MLP neurons of a small language model. Each row is named by its layer, matrix (down: output weights) and neuron, and shows model dimensions 0-95. Each number is 500 + 25 x the weight over its row's rms, rounded and kept within 0 to 999. Numbers have three digits each.
After each neuron's rows, "raises" lists the tokens whose logits its output raises most directly, leaving later layers aside.

L10.down1898:469512574473528524503498456479505526486477518525505502482471510518524502485460495501536530524458505478532491473496449499501509522529476518491523492516523513518476543495473495498466535511491524517524500474485501496464511501485495506493468530484491455491503470551522514487524495521507501536
raises: " of", " Of", "time", "atory", "There"

L10.down871:547491476480470475510495517461533499488505548499533510451492490526497517479499521521512509507505476492513516545504536561472539455495548460534530460515526498484518490446458491529517479512554517505525497536498479468475500517498491510509518521545470503488502499527477485502453482504470496484
raises: ",", "\n", "s", ":", "."

L10.down71:521493469478469499495540486444493487469488512524567501551506500463532515477501489514469519548522447476504494495505505490488502536494550489511500489515485542481497490506489517521519496499521509499499500507514516525500483481497517503438506530481504493534488549498472451469489483475467521503
raises: "'", "’", "′", " itself", "ut"

L10.down1252:526496504464493481489475488501484519432504525530491494407499531543508505533521502505550492479507518473501496528439522524481501557549542502503463499486517512491506515489484478551503540505505537494474488487513499453495473487485466490484504492490519514497487521484487514473489500526521515469
raises: " that", " this", " they", " it", " the"

L10.down1431:492516516490500505525520520485487527502500533532533437513480523456503471530527496490481545561478442468511496530515519482525509488503485488504477529504534457509476525471526518491522491479532489531489485507506515505499506464485500492486494431466469496500489537482486449490472554506503490464
raises: " decree", " act", " signed", " Act", " relat"

L10.down572:492488519571507480481464462515491521485542530491478532500486533569533510484518529520502496487522491523491478530479498415502506551486482496500528512511551482471481520488516509519498503486513546487490455494504496528489498484485502481510506524495478511539517494517524523543516501461515469475
raises: " and", " &", " or", " et", " etc"

L9.down477:503456534496532468589488487530529523444485475477487485492509495459467466445533473511535524507555511513446475501518485531484458463514483530514509546485451523446498507517549490521479501525500480509514501534525520479485469493513460476501534553506506522505530515515487488487504459507475518526
raises: "i", "osa", "oi", "u", "e"

L9.down904:507536514453500541483511486576523517484486527469484507498512517520514502482489527492499480526527520485493487547493469427483531525558481477495456482469510520490479509510491547550483498469540474469482479517487505491519511538498507464495484514446481470495525510447516482478487511533499491483
raises: " of", " Of", " aspects", " form", " other"

L10.down1557:489488520491541542489515480508519557459474521495501466494505527532470479479518463509460474505508515499443518461502481467518493511502528465462525503503504480475510523516482459512517534478536467550515502485504486505464508474471527489516497494473498471477516490517497527515534495568529503482
raises: " of", " Of", " before", "men", "where"

L9.down775:504443512498494531523516485497497515468477551504481501494533466492469498522508454483516494538555471474465503477476500491478491456514517514486518495483473512468436495499490507444487518512503503527521495506513477499484519508536516452493509484458477452485488509516513480490458470496473478494
raises: " being", " receiving", " taking", " forming", " having"

L9.down1225:488490522485550480465418518475513487502502504499538535497543460515497543470462499503491546501493506511477500503560466570453519468471482556500505504503526550485487559495458482534505523421522497471556474535531495508469505485500482529501444512452549405456510488505500497470542528499536484535
raises: " times", "for", "to", "where", " during"

L10.down737:528493475510525506448484492511467474474503531508529442516511478547563487514528513499492509494507536478481487524473481454464510498509522501520460485532546533508509533548484525510584508461522499484535531513480494530468465513449482494481454497519506507502519485465458492479482504481502522503
raises: "'", "’", " for", " himself", " inspiration"

L10.down1684:532469507515528484495469474489474523494452484512471514479471517468524481518509519494496539487512509468488533558489491475472497467499506491501539509478498491496454501470516461492491507519478493557518518530511480494465529496525477497488535510542532476504486489505499485538484509543497549514
raises: ":", "):", " merger", "ces", " cities"

L10.down1611:565512461483533492525459478512503524489469464453479478490486511478487489491509507472534482529477489487529513500489518481479494485465475504529502507463461521491486469485477547476484478511491482487478457514496509524463501532558503492495517482528495514496498499515504508527470505528530457473
raises: " expansion", " reduction", " signing", " restoration", " implementation"

L9.down382:481496479529529516521530498486517502433530531512481515474512476492490527526495478523469478483498528487466475506494470531483510503541495476485509519527500538496444510509481501502472500484462455487481476487485514501473483538484491501463449473488527488503498492497498495482496490513528502472
raises: " 12", " 13", "mere", " ten", " 11"

L10.down319:537513531465501476494514438508504486502457514502492511465518529494521487504473508509494472448499485460506497535459502529485488507516493515447494509515477516517505535520504489511454471462527484449472467527488475517544502504552482538475544519499464481487482488507525490495460514524487460467
raises: "s", "ties", "es", "ates", "tic"

L10.down1790:513499508478506495490531491503508532504462490568540531506488518499472478511483521501507517487476490503488453486491514508502520449472455501497478512538511491541494511450506490522529545519514528486472482467509502487480516533521514466496473496521491443518486448506524499494470501443515478494
raises: " ", " de", " co", " best", " rest"

L9.down927:523488487526444465512503475493465509475468524511462478496492449464509485546486486514532467491511452506459491501491521547458497492475493544495477528525462487478512470478497474477533489483551493494474477502522467485465516517545505552492500480503482446513510505499510484495468488460522487501
raises: " covering", " riding", " focus", " portray", " throwing"

L9.down715:491504446536525474501467458513548505549562485523497487498542448547514508514481460543471486500484516500514526510503486521499518488520475504526513495495557550516504496490497519505516500487493461481468478491482514524492499503505505499537450487440510484510480486449467527471480530502573513537
raises: "'", "’", " signing", " for", " scoring"

L10.down1612:502530497497490499503491440523501533509472527461496463470494473505501479515501498472468510493496449531502525510477456501487462489482473540508483509508510529462486514526512498482530512496542508504487484536498497521487499487497500516492478546479536521503506473487513490521516460498528491523
raises: " comedy", " films", " series", " Inside", " Netflix"

L9.down1445:548483501524507490498525503508467489521464507509502540522520468512501536507472465494511488526484522446533534552488482510429531456512459466482551519513489471507511509477492456529467522463485520543527482502520508497497516493534498500529536463473510516476492504479506516497494536514526498517
raises: "es", "eo", "e", "et", "eur"

L9.down1518:507510474479467521499535519500470474523501525554521519493490507480504495487493510508560487525469482508525531478493457550518518561538537496503447458483471492517469504519496470508491510578492581480504502499508500504518471516479504529473530470524517485544541492496515464478489526492527523500
raises: " he", " are", " they", " have", " were"

L9.down1959:469508471442509488520468526493496540473484540493546488393499504490504541529512497496509488492475531503533562506498552531540481517556490497508474481517549529533502537533535510519485532568476555483461488500552516526524478476504501501494460503525528557501518489483489523508485486495551499486
raises: " they", " it", " he", " there", " she"

L10.down1599:435524502507535491520508526487536485493508519516501513487525501545517511490490475495504536472500464514518483477472492506498518532502549479492508499523481464511473462505436519504475479477504486488426482483497520512447459480469519532515499489504505505503491482497514461503494467478511548520
raises: " 3000", " 400", " 800", " 121", " about"

L10.down1262:510497513498506477473496453477511484511503490463453538513507511484479459485476551502502488453479481497515517516519491491499510509534523531522478462507497540502523489487505492518509484521489501499553525447494531501461506449492518486508490471494510469516460479557451472514521481512524470462
raises: " largest", " most", " highest", " best", " greatest"

L9.down533:529458449545533526461504499508510520490511545552512494456537503488508533514478508528498480519488496478520495511451533493492479499525519515497469510495465486524491485498506469525496489505547534484504472542498501489514491475509523473488505525508481490540523526464461484491472518490519462435
raises: " it", " they", " however", " this", " though"

L10.down1575:490505506508515498511519478479478492471506512500493550507455513510508523501480503528477504567489494507535468537492483494497518498476522566512568450471514517533465499487474439507566496502493477486548490523501466481522510482508478427473475509503532483478461488548472483486480476505533476509
raises: "where", "and", "re", "which", "for"

L9.down437:507520458519468500499487508482526501506481487518530511428518512521461482494503556485537506530479514448455513502477520524526499497505536508472506483508487484494496519477527514440506476514505503487531505533496489459445461502467471511477507489483452496489478521490473513466500513514535538514
raises: "1.", "5.", "2.", "x", "4)"

L10.down1313:467556525512508488513511513504479497529517437538530496520510517478558498496529476489522462486515491454499476478532503481523517460489526528450480513449522503509498513453511510509475452499538507516504476497481501503495499512506492517506498468520497461557528548470524519507480478512514495486
raises: "ces", "e", "es", "ense", "rag"

L10.down1638:478504462480538500470497547514453487487502520525494493487499499451498491479493506521461490452515558472508488524480498509517505470467500509484538499496452482492514514471508460571500491506515543550527541476536519514536492506531493468459475475506527534494510556537456483478497498520489504526
raises: "s", "ens", " Team", " parents", " community"

L9.down1592:467510482488509470527510533512547483498494514487507487491513468506503507516500476524484484507486514498503465502529542541485478506503516488532491511501487502544471506475505458494446504529487464502563531500436517491512506498508472489509526491512504492506515509453538475493460511517472509519
raises: "ple", "ize", "ps", "po", "pi"

L10.down833:532487511494520500513479520474477481474510478481526532540511485468516472499509552500507517450544485449497475507493506498491495528510528502520473464488469489519506513486485481481498494549503511521516514537517480480482487463508478529523525477461502514487505513511477562495480489494465529472
raises: "y", "n", "ried", "yne", "ries"

L10.down1131:528550517493487489513503495503486455504494483497501518553486499505483476480498493485526476526527516468511511488475439443504492495544464494543467438504507544491511524485493514521526514496480460534550465485525526488511526505489471520539542508515497464506471492501490468498541493511496474483
raises: "'", "’", " established", " won", " produced"

L10.down1416:485471475464496510497481498408478494524471490498505495501534487487509505492534498517499470483471511518538516531559491489535527524503527507447516473507514475472511515499560509487430479466505534511527457488501438582481486513489500468501490490472516504469504505510471494494529493477465492475
raises: "s", "es", "ers", " languages", " letters"

L10.down447:486470493544497503487422491490516513517501484523510489539485500510495537467480517498476500447503466507517491546503495515545513539528496522513495511464476527536482532493488500483538494512457517488516531497515506476530489500498503484508479482503510524505467517523548505523544526487501479504
raises: "-", "-19", "-9", "-8", "-12"

L10.down1236:509527503475505531527533522502535499524600503498529470506521487387505512496529509472491512475499461527546507518484497534466521549531485497498513490542532518455458469485499474496542499533494481492512491513537465504513483491477553507493541532496465494487520512471487497556511460462467508515
raises: ".", "2.", "1.", ".\"", "5."

L10.down1836:452499500512507519487491471499461467455553506492534495497523501544497495457450518525470495501498485526502467505478490474517527528537493478461527490518504463537522541551492458509513495495514508485512460474512513513534472518479503473578530531491492461482545457503529561538490445501492488494
raises: " of", " or", " and", " respectively", " becoming"

L9.down1389:543488464560480518447503502517493465488532491521545483516516501537504486469485507461548498518492512528531538482484492507520544527515490535552482506494524482529527531510474473499514450511484491485533469491510462526490476468488555504489533499505494499527506534523474504469461525480541478469
raises: " were", " are", " have", " seem", " appear"

L9.down1902:508477488504475508478536497505531530521515511476472491492482511502499479472495511472511482500484571495471483476490488525495503497501512472558506502485480510477478562524512501504491502496570505495494459462502491465511478472513494507512513547470526487488547474530494532481500498523494501518
raises: "atum", "ating", "ity", "ities", "ification"

L10.down1064:510510470530484465528481529495493508520465523530503523500486541505513499490482474485503488461536513478503486515526489463519523464543503498531502520533503470479506494427489497542505517494434536548508480540517498501492522491452489506494481483468508485496524510501457519503467516484544508508
raises: "ine", "er", "in", "il", "ers"

L10.down465:538535487553510449491496516537485559524524510519469482525514509531513509478474483520495508474470493505495492520494510554511460462482522469532445491489483501499522528496508488533536518493474514507490510489483493523505503491542516496527508502513483529489478482469500515489488491467516446484
raises: " Canada", " France", " Switzerland", " UAE", " Soviet"

L9.down322:488467487499507530449492495510476457506509508510491529452465464493489517474476518492507470480493508533487497527499451495479532504476487496541526529514510518493492499503479550514492508477482545515508489527490519441495494540478499504515507511488506527491542475473498467539488492482466533493
raises: " which", " whom", " all", " nomination", " episode"

L10.down1079:543488484481493519533486486516508487484494482545466478509506476506491510489493476540489445501505503486478466509490495460430514548560472494494520459529489492459492503522480492534493560510516481509528487461547532505473470472474468474519479500495501497479460503500463539488524485533481484489
raises: "v", "s", "’", "'", "ego"

L9.down369:475485472532488553506484508497476504479489501516478474427515510504522500527501497508479521478504538481446453484472506464491528516486510526510516535502458509498452474450504503468512536478479513507486523538509505473496525459509487521485494494499540492508509537452474477539498527503502507468
raises: " which", " whom", " where", " including", " leading"

L9.down1281:499495501494534529503511507525502503503481547507512449501499465533458499484501488482510525573460465505530537505439509498486505531482495524472483473450478478499485456545465486472512531513480500524475487491478523479532502509491494529534492540493490488475536498529532533520449430496507527506
raises: " 1", " 2", " 3", " 4", " 5"

L9.down1243:515486488475508560547482517502479475468508529473454518483458491485520502505534506511514506500475495525499532478521507533470495539504522468535500480520483538496532498553508494503537476466542524510508520465504491533484526486501547492523490458490440511479533470440500435490509503498477562485
raises: " ago", " earlier", " previous", " previously", " long"

L9.down1257:487522523489489466474502499505519485514465511504532534488503518505533467457459485510525494473502511487528496516484542497499504521502483509504466520480507489456479498508526460494489509505484512460532522478530505484486526494457476472484480488485533506498489520480509483518471504486495466499
raises: "in", "er", "ers", "ze", "ar"

L10.down559:483487503572533490484482465544517538529504498506512551493461514529507521501553504498476488518449480515488489517492534442482491484452519513509521515516528485510475493490508488525531506501487485524513507510472489500517492514527520461504473510505482496483462550530546513480528523491524494508
raises: " and", " etc", " or", " &", " nor"

L9.down1371:480472514476464464457510501534536465507461537494472509539520535456507454536461501498480500498490512498510501516529475455501496507492506498490485509484523510530497503540505532472483529549452504495467468497508485515514463440450510475512484515461485469498524467477509486486501541463478497522
raises: " \"", " “", " '", " ", "za"

L10.down1543:422516521501531506474494456533489432521507537499485478503499516532542497490499469473517503540497512493515527504473529579494504500505513523482508499490465527497467487480479509515479515490531532535508519488498528492474474461473488486496537496509471459514505512475509518528527438498536476470
raises: "e", "es", "ean", "vor", "re"

L9.down534:491498511538476509453502510468461490523446512493505480517545490472506514540515539499495526485497467486494494540506492485498515489455528493513473502512504452492520533472524464454522489534519499504483528522478479523516499541523541504520515517471474531520518451482511499492465486502516530468
raises: "1)", "5)", "9)", "4)", "2."

L10.down29:477483479525510475513505500513499477484504508539480456507473498478514510511494483514491553499541480558523495502469469518483493540475518503505534503524439537491507511459525474490513494505551506469506514487470492539516491537527517535485530477460480514544496472538507505544510496521478518511
raises: ":", ":13", ":03", ":40", ":14"

L9.down1783:520462494523494523561483510498506497474455484496507548508563485538470525474469472514483553528494507539555483514516520514541554496499518510516509516511463495470488504453516484520507513511499470467471522496442539467499464505558501487506477484475539495496521507477529497507494480499502495553
raises: "aki", "ichi", "omo", "ai", "rō"

L9.down418:498527486515524531521473461545492499495482527481468490500470493503468468520469522481464449496494505469478518539517500478479559504517499513504499505535466489494485539498444506483532512502484491515508520527512525457483505530538479498523474482488481488470469456481495476459536518496541471523
raises: "ode", "thic", "no", "och", "the"

L9.down68:484524457452510543531463513495499548497496518460466546531423520506475551523461487520514599474449514476538455450495475515463462481468533516482476481478482495488491483465523479513481482499546494492523461456482500462516490504493493487461513489492498501503504488542515516503521501525485525512
raises: "ity", "ance", "ities", "ary", "al"

L9.down1766:514485494536459524533462514474480507480516532547514497498542502490495490473512530498505494543499494501517476521503510488514499528474477529507456423491518535540454511490537479454484483559518519503483521504522496511491499493498499525432531511497515473470540515497485546518534398517505521480
raises: "h", "gel", "ly", "ile", "ridge"

L9.down1736:496516539505518540481482546507509492456475478495470502476502497521504495503466516531481489543453516491499540504495538519484532535493495478481516521463500486431448498484504472452464535468512507486567455504494527490522525454469496491507472515526490523512487469507505519518522512511493495471
raises: "ty", "te", "t", "hu", "hel"

L10.down422:538534507516499487529514544519462519492488477524522519524461489471511509479499491519534509545499497474476507490486508499515519521516537454533514467498432499488490477476509492448500572459506508520519534443516528490501506487494512471490494510481527513512466463527512476522516495493496477525
raises: " Ronnie", " Kevin", " Jennifer", " Jonathan", " Tony"

L10.down865:480521502520518535503486511539498469489508502497483526452466538523479522474486504488461483549515489493519488549502489467544524505461540483488530476479468446504472508479511485499534539469486492529520491504507483496497470492508508457515527472466521489477519496499461542509483498483528493496
raises: " and", " as", " to", " or", " two"

L9.down679:501512505483491517514497484504445486517517509516447513499460472544457558484498494501495498540498500523493476502508521512476515510515466492489452468458500479517485474501512519507499560500536480501499500522513525519495444509532501508495471510498468456501473468469517471480496518471485495542
raises: "ha", "har", "hin", "han", "ula"

L9.down918:485524497541525529526516471436540446516487548478511499470536496534489510474503485494504494486472492472509449494504480484489510512526525480473524510530461513499474429517463487508509494467486490506489497491494524499498456515503490517534455486516525531471487512491514516519495462522519495511
raises: " 121", " 21", " 76", " 114", " 131"

L10.down557:482515521447504489499494501540462537468499454497462512493487513482489491522516506519516493542535500564481501492555499519486475507521519544525541513504490522483511535460532474520525500422538505520506485457511514519448533540488501463492501503537524472539494511507531488490487526519496487504
raises: " their", " his", " its", " another", " the"

L9.down735:491452497511498513502482482479473485527511494550536494502479508504507496517464473536506490491482528516529506473510472491535530502515549498466489471491483528526488501525527480492471571528471463513480481497532571533528512501524470512473510452493501503501472507506515474472472521472520498489
raises: "ability", "ive", "ion", "ory", "able"

L10.down632:472491552468524512504460495450451478466546524523457505539520482495491506451506479512539491538524516487496533504506515518550478501485511466496505486452499492482473477529534485496494509531499508508509504502499500489464492523510482490490476510488530502481530526534433519516467495511509463523
raises: "de", "ding", "ft", "d", "del"

L10.down782:458486470487510495455477501488505483535486520511466509528478505455527511531528519528512508501510526459467494471480485486508548517506531492484457493448504502480480496541526509530462441499522521447547493498514528502486483472537525521503462514520482501543542458492503538492523504500519544510
raises: "iv", " respectively", "\")", "):", " tributaries"

L9.down1537:511501541541478514507526526421488506494518473474501533457459501505530510464499519501479504507486529443425489522512520482500505505517523555516471494511496516485485527518535516502501486524500470517527500491507508479509462505477501504481487548516505542491540543474507480510471534485510503495
raises: "50", "90", "0", "00", "4"

L10.down806:512519521462470518484476499497508546491520518533488513502501519448525459503487525560509499542507487498510477489570490498508472488516510479506506487515524504547518534524531495494538475503479510493480511531492495497506528500515548473495500496491498514509455469489491515450507474531500506519
raises: "ive", "inck", "pt", "ably", "ide"

L10.down1669:520479482569472489478529493496474460469518522506523492486504495509512475468516507507528490490513525522508491493501503476462524529524485476531516500483497537544503513504483483514519451458529501490506509512500494496488432477492560518493560491506516493509508544538497513504412501488530498462
raises: " such", "uit", " that", " include", " are"

L10.down1277:500537488464531511518430513493542491462493468539510543490481481519497524495466487547467494431497502499520476491526484509453476526486464514490508498513515508498498543532517512472505511463525516538489532539517487562484498492484495517466457525508501488476508478470530531441526504502494510492
raises: " year", " years", " time", " week", " months"

L10.down841:506485496454494506503490467483504482493502533514525466477479479497473464501486484532506526479501437426473511515486535518487490549519511503505464450483524514512464513492466530513525493541492469490490500467510458487456473508510478494511484522463535516480514482497498487546515493467506501485
raises: " it", " this", " the", " that", ":"

L9.down950:505494494461524442467472506490508481493471519535505526527511493467486499514464493504490570532528539508478541521496484511511512533532495476524483464518457428505514521505507503490437470534529548500465498503480491547527499529514512493486519499491514563508479506502512502464479510472470513465
raises: ":", ":37", ":40", ":45", "om"

L9.down1884:532496514531531469436479480520493510519539513507507487524493528498521500506509458527436529529448526538487432510522494507482499446515505533483476493504566526498499485529513501513571520537463483471541467489528469473485496505531505507485493510496446464490472510463525489534476490525457492492
raises: "’", "'", " and", " &", "or"

L10.down1104:431470511453537516469496489491481515479460525494500489527518535521484528505487498535507477534512490502489520492485494507496518490492524486509514517503522501496488481515489457507513572514514493475489468504470494489564490507511510484510495528505525491504480477519553509542493505474514520475
raises: ",", " |", ".", " in", "\n"

L9.down1890:535499496471501494508513494467517523499492492535481507493495460509506475478507495515500489471490510506509476495476504511485503495521490465499506507524496442558505499526489514521440496440492525529470478496514524527533482524554486461494500478531489503444528505528513530521509508471491483474
raises: " times", "s", "ense", "use", "es"

L9.down1730:518484521462461483486525481505538481522505506503545481534478499517513492450487508549488524500459483449520501463519470525485496505509529535505444509469516569511463502479527500516565476522488527511517473523505483476500499485502478450505499540489520492511498493507514500455514482474502478506
raises: "'", "’", "beat", " Most", "land"

L9.down1581:491537507497500487443488527483510483482495497493543508486460484482510506463479499493507533521496494478515472514503509514497470575498501470479496503540499496488502476473483490526514482497536482536533522462534485493496475471519463462541509468493479481524491551501458479498494490508523486470
raises: "bra", "bak", "e", "gro", "mus"

L9.down1211:480485532466486510508498456509481459496519476519468497524494519505500499499487467527500565490493502526481459483506507526494464523441477522520461525492493502461496520509513501497480559526526502524514517475483533512529458508564453482485486532525537494480520557486502479548455460525510523495
raises: "i", "u", "o", "ini", "ku"

L10.down1048:503483467490519489536506463480441506508545495536546485507488486544532487460490487527485542506480524504528477473478508460500503512500487536517499468468488473499480535508562504491459482511542515533482505478486529534471445501552479544525477435523547523507497509533520532525495484532533548498
raises: "ive", "ory", "ing", "or", "ant"

L9.down1353:498515534450534505489512511515500497479522506528478494456551546519521457472489502513567541515473462484473535514549527485491467535488497539522508515484503521518521514491485504508491464475498483507491527479513451477496548491492554475499481487498475487499543497548500553518513485452495519458
raises: "ze", "sk", "ck", "ty", "se"

L9.down1586:489514512450527483508490501486499553493501439490502539496503492501489478528521524516519488505544480502511501516500486513473499497566497469491519517499501512474516537502549490535514425524494508467474488480464509531470540487496501490534492521509526512524505489469472495504501554490443536517
raises: " his", " their", " the", " background", " its"

L10.down470:537486468464521459461464503486522532512483449508478511502520505488509522519477507515484497486458513505452543475491487473508486540522502504515480528499479483507456505517471523478503505467505541524520460485478533502511503512449479501454494519508492494493487478486493492490438500529527462484
raises: "'", "’", "ling", "jan", "well"

L9.down370:498478512556531529514486499505506485528524476520540490530515498519508512534484486539430488493517480453491499517535440498495537486513531481523445478510511481505506553519541505498556475541483482511496487467477469514486469491496523533503506455510499483521535499501501448503475509543531532504
raises: "'", "’", " was", " became", " itself"

L9.down949:480511473455498524508482496507507496497480503525552500490508505490464553511506471538492502507506481522504461504509500500515512528563505481484483518488551544508499528532504498504537519502478490474481489500510528492489472526507527492530459457496538495482475507473546501537486527506517515504
raises: "-", " the", " its", ".", " |"

L10.down503:471523494485420488533481525490538495538470508497524451490495512450492475481460486513528499460518524472494498490482495508525458494495539478506522519523506501485507540555488492486507475563451520500497489472510493475510478562510526468498508499522502479502476469501480521495510479483485507461
raises: "ted", "rea", "mat", "te", "ces"

L9.down700:533472517523537459538513513501512515465511485499470494501508465492528493505451479475485515436489525478546497484514522492483525513469541509543529520443467512490495503459476509486477538507516520525505507448513508480464479544517448503545512485573513473503474480496513472495477470433529492493
raises: "o", "u", "ense", "ations", "ise"

L10.down361:510501518466454446479516481509476549511526530497466538465528474510472481456484514482524514465440517495486501483514545479501487488505492495516507504536499548486511488477557537466522496450462480502535507554516504501460524476511486484510499498493537525528489458548425476503490493517487498558
raises: " largest", " most", " last", "rd", " only"

L9.down1541:470486506445506502536485510455509516516507517520499539563505523505512496518505478493536508511494543490457495551483520477463484508516470514497492463532498528525530512499445501512501515483509521465524573491482478529506499479520463450488538517490522480514519492515503510470450502465514464539
raises: " time", " times", " year", " century", "itt"

L9.down1023:484501498480524471535495530543487542482504483500502497519505485526506527497530517444486535472506508521531469466545455545491498463466503493525473487495492519485524495517506493521510475476490504486509529517445523471484506507508468549491483492540525500498471484493512491503479536506525499519
raises: " is", " has", " was", " could", " would"

L9.down872:478475541495495464509522498474477477481514528512490485459525512536462455509476579515511503470473509512459451493482472488482494492510498504483489530473479532461494494528525465475530517499511529513515501526475508497538499500478485476464473483472509526506545530513513487501488510487497484492
raises: "\"", "\")", "5", "4", "00"

L10.down346:518538489491522492515531506466515494466558490505531462566546516509515505530523523513510499523553484462492505492488486517490499536535544514524495498484489503541461483513518488500560505501476530519510471521496528489538465505511497528556523527530479501516513503481492497523546521482512480537
raises: ".", "rag", ".\"", "rid", "it"

L9.down1529:546531485517496510495466517507503503535472488478485486479493490473467463532515531492463487561524427477474474496551522481507565483470527482501478478455482480539497501536506505515513522530501491521528502502496525435508549492472480518510464516479465469520509444513513471491498541482483475519
raises: "n", "och", "the", "ther", "th"

L9.down460:529500496514514486510542561473506475507519488496462538503538502531495473523507513467501490528554492508516461517464516541487529511501543498542507508518510522506518484471496491474530485506493520484499505483451510505467461460533544528478529483508475487458501480464529483523517527482480527515
raises: ".", ",", ".63", "'", ")"

L10.down96:513476488488524494471497478510499510503495461525475516503514494465519474497479514484492505493492528488504505518496498557489520498503501469560508499511461541516521525507541478493515486484472515563497513494500514530522479532500502465479551534506503468544484457486512508471505538471495512481
raises: " position", " capacity", " course", " finish", "cut"

L10.down1285:524458512518484492498480501472541528514472540509547490526567485483501498470533512484520496513448474515479501518514508538492511508473510516464503504488503519478501504490455499463502486535495505525492522529489503525487501504482481451470502489491464514496447504485528534494477490474530516500
raises: "6)", "5)", "9)", "1)", "4)"

L10.down529:510491516565500497486490491496475481495469494537509485526488451543470509530479488522525489505527508520513513481484478511500481463437483543515454515473477507514497540492523518519475523474478526494444488558552516537504488458530513505503490513498485483529525480498511463558476500488467525503
raises: " \"", " “", " I", " All", " '"

L9.down1124:446491526522520496531517518488511519513542517491464452548544519479489491523528486509494530493494487534542524479489510551519494511494507475527506510488509540494493494461519497466504513498491509457463483481540477511483485444478543507527507543508447500486471514483521520525516532487479505526
raises: ".", ".63", ".41", ".82", ".80"

L10.down204:499505539510531490468479466497504493471497540504515505504494522478521513494508488526522526492534492501502487512513506535469470533502471544517510503486454474490479481510541464527494526494484475489496488494553494529477446520513463558492526489517502502508486536472508502500467507494521502501
raises: "u", "m", "mb", "n", "p"